From a checkpoint of a small transformer trained on Wikipedia.
Size: 8 layers, width 320, 5 heads of 64 (1 for keys and values), MLP 1280 SwiGLU, vocabulary 8192.
MLP neurons of a small language model. Each row is named by its layer, matrix (gate and up: input weights; down: output weights) and neuron, and shows model dimensions 176-303. Each number is 500 + 25 x the weight over its row's rms, rounded and kept within 0 to 999. Numbers have three digits each. A neuron's up and down rows have the sign that makes its largest values positive.
Before each neuron's rows, "fires on" lists the tokens most often at its 100 highest values on Wikipedia text that the model never trained on; "fires after" lists the tokens most often just before its 100 highest values on Wikipedia text that the model never trained on. A number after a token or word is its count.

fires on: "-" 51, " and" 42
fires after: "\n" 51, "," 16, ";" 4
L5.gate211:505516510517495475481501499543490488496518486506525499499474463484500435501493514516479463525500490482515485468482469492482519473475502529513436472504505470476495493482478484503499521542496489522491502507510504479514523521480477492486509501532455499444491489551503465483500536474505480441511522473463526497565511501517515488487510495504523516474506503520461495512489491495498500510481
L5.up211:516480495483515505471470530513526496461499515501499521475517476491484479500505491503481489489487480482471553490462475525499511540523521515518554463479522469482485509528495499494491469500509492496515498513506519515493499507489454540496549514480476497518481519504459462493503497482454469538497463484470537534466541494472495487497494509477501506526494500472468472507531528513519520500491
L5.down211:491494497471482509499499505467461503523462492521550525500518529485516564497482492523531457488482515513471508470502495548528507522459477485509515496507491543500529555521490519530563486497489457509479476511504496495497529475513504507474510485494461503504460511492524511518532480523484493542475492500514512501509500507509507528508538502494505512469546514465498476520486514482467470472480

fires on: " " 32, "-" 16, "6" 5, "5" 5, "s" 5, "re" 5
fires after: " |" 32, " (" 8, " All" 7, " all" 6, " " 5, " un" 5
L5.gate588:526481477469530497467457479514516513445496485488480485508485487482511466515492530500508496494502490492496510520484471513500488451512534482537501450442461497508501490516491455461492500513501513439483508530495500487520484507492531533507480496481494523493534515547483537522539501508534533522519499466464482496488512501514504496527430520476453509434485488485487472478490446511495512517526
L5.up588:543469501482493521474484472489528522481500513512528479479492533458505513500472494491482485496474544489493498506493492475494516530529506533496498507517495524460542478536508512534498529482553527510457504471483486473554491509513544490518481487529433524488534492484472484481563527518530483519506467529519534539485452496499483519512476500495502526529552438498476483518508515490497524530491
L5.down588:458524556486485512487540508507548513512504518509493511498534534525541561506491520542461508532492503514500507486515508468485531508460478536460478506511484491552463471534510518516507518521480538486493456503442480452518515464489489501510489515476487487485548512533450494459501540498486517505529497481443490477469499468542489458519492498499488487517515506463528517486472546523509488475479

fires on: "2" 58, "." 8, "com" 4
fires after: "0" 52, " c" 17, " " 12
L5.gate1193:492485487469496515528558468522482485531488526470480494483515483514532477501551505519504481482415485505506468511486498545457485478519435490472512513522484472493507519486536483462496501499522486503463470518482520490533482488521540515504502509491526487484545478522484512502519545484505516472430480468484481479494503477494553521510518470500451541500478543487475495497473495493543472475498
L5.up1193:519478511560515480497497514494495525495482526538523492464489494514440534480551501496543507480478486543477515512501522522499522487485452463510498520463465488457530465506495488449472493508489486495517518512516500494526506522509505513464533483474516509540516513495475485470510519499484493493497519512500501510517489496496506481523502530482491480521492485510498499556507482488490544516503
L5.down1193:495489524431520526538500473479538522448534508490520521492527514514448512470476515508460472534460500443494497453463508473522530539498489498486521485521551488507483517458499498494505529490490480501481536542509502501512496478481518482532484496490502520491500476503493485498523517489485477493510472472543504474481507498558537524499542504468480535474483539487487515520463465451462512507499

fires on: " \"" 31, "-" 26, "iz" 5, "\"" 4, " “" 4, " even" 4
fires after: "," 18, ":" 14, "al" 14, " Al" 13, "\n" 4, " " 4
L5.gate1143:495503531473499515528486487475489496504465474514502545527547505491521508502562495503499500507494486528519481465480497499476513486464502525516512538529506471513524487537491468494510468486536511548489535511528463458532482501475502484530459486430507517547483527485486537481519522452555490479487519531503461503503496502488516461465530441502504506570512513515493473477512510534473482481470
L5.up1143:526516502452525534513502493506518494517474490482483480460507466532466456518514536480503509537501476491467484469527503481537485500461499485533497457536493515484479483521500505502488459507505515514474537546486510512535526491478477537495555497516469549497532530542502522488484479446483479475505486510516466482535497512488549468532521526475471504450499522467462472498524477482507502501476
L5.down1143:474509492503487482512506527472528482519504510510498486519528516484561530501463516513490540501518506520510520479501490463529492508489540482484509517482525469540491492464517537522517462534483521517474560534552550515510527436478453507526485539468563513505494511461516520522513474479496546529491511509485506489519512501488517536545501505507509560541530523494528524479493487492476494504444

fires on: " but" 36, " and" 30, "," 16, ";" 4
fires after: "," 62, " However" 10
L5.gate222:508500479555527489531501494488499517502487474508480488507497488450511535496513483551494498532497482527485490533463484466481487502496473492502471491529437484545488474512520514497491517517491470514522477495477539507503526510523502519481518465527512444521505524529479533521500459515539490523469541488459540469508551492512461497475515509507501535480498517473482514473536500526478467528495
L5.up222:475520486480491467488546460510461510507482477489541522535550494485498522517492475485503500522530460520513494490488506525503548514486455462498511476504500520494508466456519479501513519554484511513498447552464553519527528507503505524502498485499524430476494520533493519483478496484555499522428511521464499522496530473475501469485495513516519535474520515475478499520535474508518428533530
L5.down222:526499498540472517518480495483517461497490486498514491527526512514528536502528476466497492519499486563465555519495477507500480495463499535473511498477495469499528484510519478518501495521511495551474479529519487520496500533523536544517514502461510528507497539496473463497499493498496458513505509549472508483384517491539494498475514480526545539526505477534538521512468490509455521547489

fires on: "1" 17, "8" 13, "7" 12, "4" 11, "9" 10, "3" 9
fires after: " " 19, "1" 14, "8" 13, "4" 9, "5" 9, "7" 8
L5.gate1013:482528504502518512500506518518559527503474518511518484503498477538525556494489450522492507499506532441483485483465477540478479505518501540538464505437482526495540540512481536527493482516490515517472483504489510463536478487477497457497461498521514438537488519491525467508489526483484504469487519484529486494521519506508494499510506490486517567485521501476541521505450497522545479496501
L5.up1013:545509524457517490488565510475512489536486471510522519510503487544499505522500461533559509452489506499449522462470495533511529489505466513503503478552490460479491511496498512483516546493448505504487510477496510484526472491456481440476501479491559488524488525505517520518447495491503499481540529458492492466484460527488499450428472500511512525502529482501484472531517535534516481475497
L5.down1013:501492524498511520522505470486478518462452467541544510502469519500519499475565528508506514506504495491505508485493487524514475528501486479528492506469492506475529509522472491494514460496452481484491534500476499481560527484478446458470481497538460527514466520502543492509490495498489452540464466471569471509464501481518515534466464495513471536483471493523503492500478492493505496471486

fires on: " a" 19, " of" 13, " like" 9, " under" 9, "ke" 8, "'" 8
fires after: " as" 23, " O" 11, " As" 10, " Li" 7, "As" 5, "," 4
L5.gate45:485489486503495478465492487461502510517479495506473501522536539520467503501528487460480469472500523520545472470553510507472514463487460497487487455506524476477500505508465482513533558539530496494484529518475481477440516533510475488537478462487519494512485448539532503500534487463491455511453502508467473469509558520463516488496516512498504490480516510520519474503570494512511447508499
L5.up45:498468496526502492482502459498530512514478511437462494479512508450503523480491528464505506477487489506492492490510519474453488533481466517484523454513458490481492477487475533529491576501516462490494501506518499499490510513525533492501449530518534499519557510463537508524511549517558482490475513493470506521514443484538519497503552517515482510498509483516530435518553519451492482449479
L5.down45:561498518531521463507473512474503481470530519497472522511535449476470493529566494519532541483474481533505536485509520487571544519529476478500464495507566487517482450509545477454504480492502510486469498496489493488467491510478539470519493483502507500472502511521531467487481516463500503518498469481484480488525508521524467509514506485489481471478515524459476490496481489503507480508484

fires on: "|" 37, "4" 9, " |" 9, "5" 5, "1" 5, "2" 4
fires after: "\n" 37, "." 20, ")" 9, "′" 6, " −" 4
L5.gate917:514548505495521541498555538478502545455458540492543518524493462476503503527498509480527508518531442499539496540448507502500486472488478534495510470495462503484511534480464494517487474533492512452458485454543452511497492478504526527499479539497526530528468518488523483500490519459523526541506468482471474468517466521515526488475532477502476522445541502490475506444497502504456459499500
L5.up917:511500495511487499520546492526520480523513468489530532553458466478487471571504531489490521534530461482466543521503542535495521536489445551482536511510484540477471512508498444528503489512492513492527506520538497540478508465501467497492523536484490522458495525455500555488494518504492503476462479517487528506472478543478496516512488466510460537540570467465511469494518474497471479483513
L5.down917:513502527492481503450461500493464543512461526498584455518453498519479494520518476455493505497473485511490507469511514522520484496529500462495499509494470542476508477515532492510460468538486499497488494512488491488494500479514525503533428542498481561486516503459516455529552477471521484499524511498539490452496506495450484477439492492463459527493523498495494480481504507508468485503510

fires on: "|" 52, "-" 19, " |" 12, " " 4, ":" 4
fires after: "\n" 69, " " 14, " |" 5
L5.gate138:522543472511509547501513529465490485502530475493489481536487500508490524500541492449476523566458511508495469476451484504516498452495488498489508516491501475516506461474504487520511474509472531519520478516495475506553521486522445494523494525492494446470509502508523520512486500497522534464530496504514496508512513498528501508468508541498526495513490513449506459510515479494504473509500
L5.up138:461539534473517511505487499495481529489505486515510506455447473485451519476468524537526495500503465520524496507495552472532472520511461539493528508453488503542511485519468487477521499501524523530481538483487510459529471445506555549490490491492449513536487555534510518516490500486488510471509521497499502538485524525491468484523477491498514572533519491525531522460555542515493457569508
L5.down138:494526528435481508555523512507460518478533527514461500498484502494484470497499530487526478536483512467547540503482539490484534493498473546453517527472528506494481541467465496552501493498448522526478495526535507478494520519503540491482564517519517518503537475492481531529491485506478486487472469526552508526560525488516482504495523483457505501479517494487515476506478543469484514495509

fires on: " |" 56, "|" 10, "-" 6, "0" 4, "3" 4
fires after: "." 22, "\n" 16, " " 10, " Rank" 6, " W" 5, " Gold" 4
L5.gate290:568475546483535523509505496485529532516511545511490496489476473475473502505516455507519538518513538535433447529454595544511497478494511500514543498505541543478462494553463535506522493530529497516509519512515495471520502471489554505491507512498504495483499530501483468500481497538463534491522481490468482517482534543513483517485498478467486539494511510503507506491485501453528500474489
L5.up290:502526544484499495454503484491473521464550509533478497516483482493489467477538492540494515497559505527493468476501500501497465490483517476495442511513508449498486514499514453483493455477482472491455503510501459529553521527516469503520502465514518515500498512542504497484485536527494480467495480534448465489495483484516485491474500519518497558485504496498508522496513514454478510502548
L5.down290:530501503479489515513548477455511460463533512519512484482545495500518518489504468522534516473512553504519525481498526490509499485512503519487530540517574458495538505516508508462492478511507502474480478513516501494494489491480463512483499480513446515501515505485502474506530471519505508502505522498492512488488498501510471509533516516483527493504525529542488487536426503478491469505511

fires on: "==" 37, " World" 26, " " 18, "World" 6
fires after: "\n" 41, "==" 7, "," 5, "CC" 4, "===" 4
L5.gate170:500537503547477459494498482507542539474451498501525488501560534500537479542551495523512475530494511506515539500463493512471508492488492525498490487531479469463490542479492464505468438500503507446488534466465484497492540506498472530486500466511455482489458512525542533475499475488437491509509525462491465483483520490547497551523531508479548501500473511474507485497515516508535511491510
L5.up170:499473554529498506513505470496522491513487499512487494495528545534503522479468472530499496516488511487532514525535484460490497501478513462468490475463520491531490487501499463491496523468488476516483460521498495468490510508483483467518488493550489507559543524521494508483508472479486502472488461518477484490485542495521464496508539553472520525524482565457524487497501489458545536534508
L5.down170:505483482497541487530502497546501511528507529504510447502523498493502516477515518513505488472510477497493513473439548499508498485511459449497477493525451459469524431505495473483488497540529513457507513465482516514492501492519485537500510516489457485496494463486478507512513528467473474476563502460519505459475568505503516471492508532543520502482495484476502506515523519526511524484488

fires on: "9" 52, "8" 18, " building" 4
fires after: "1" 73, " the" 10
L5.gate199:517479480457469495484512467503484483471476534512523497482507520501522474478464496486498467509507478523526494483455451520532486514486513515535466518474536513490507499532497549494488493501508500506484514495471491512490452487493513450496521520479525450529477499433508460525481509478484534541493455502493499471457503525480517531491502541522503527485464495496488502543513528516506496513482
L5.up199:501510514462504467544530503507459530512511483525497511518496487481529541567466523479527502502520500511450517492458447426558505505530474484490486483465492486505534515484506514533547524524447499450491539496476504552474511531553492534480499532545484496466523484495474528506501500433485479504453515469506522508506505468478492504483499477509507495507470514490525493465495511504504511533497
L5.down199:503478530517519516494461487464484500523488496484482530458460524496525429516502533518507550525540500482546501504491474520474522481486494497517510494472449483479470509529501522476503438507481473509491493493516507462509472476531509489492539493556483446486505461505495498513468493489490507548465509488483468448487481510481490514511489490512498524530446502554482493497487466488547533511521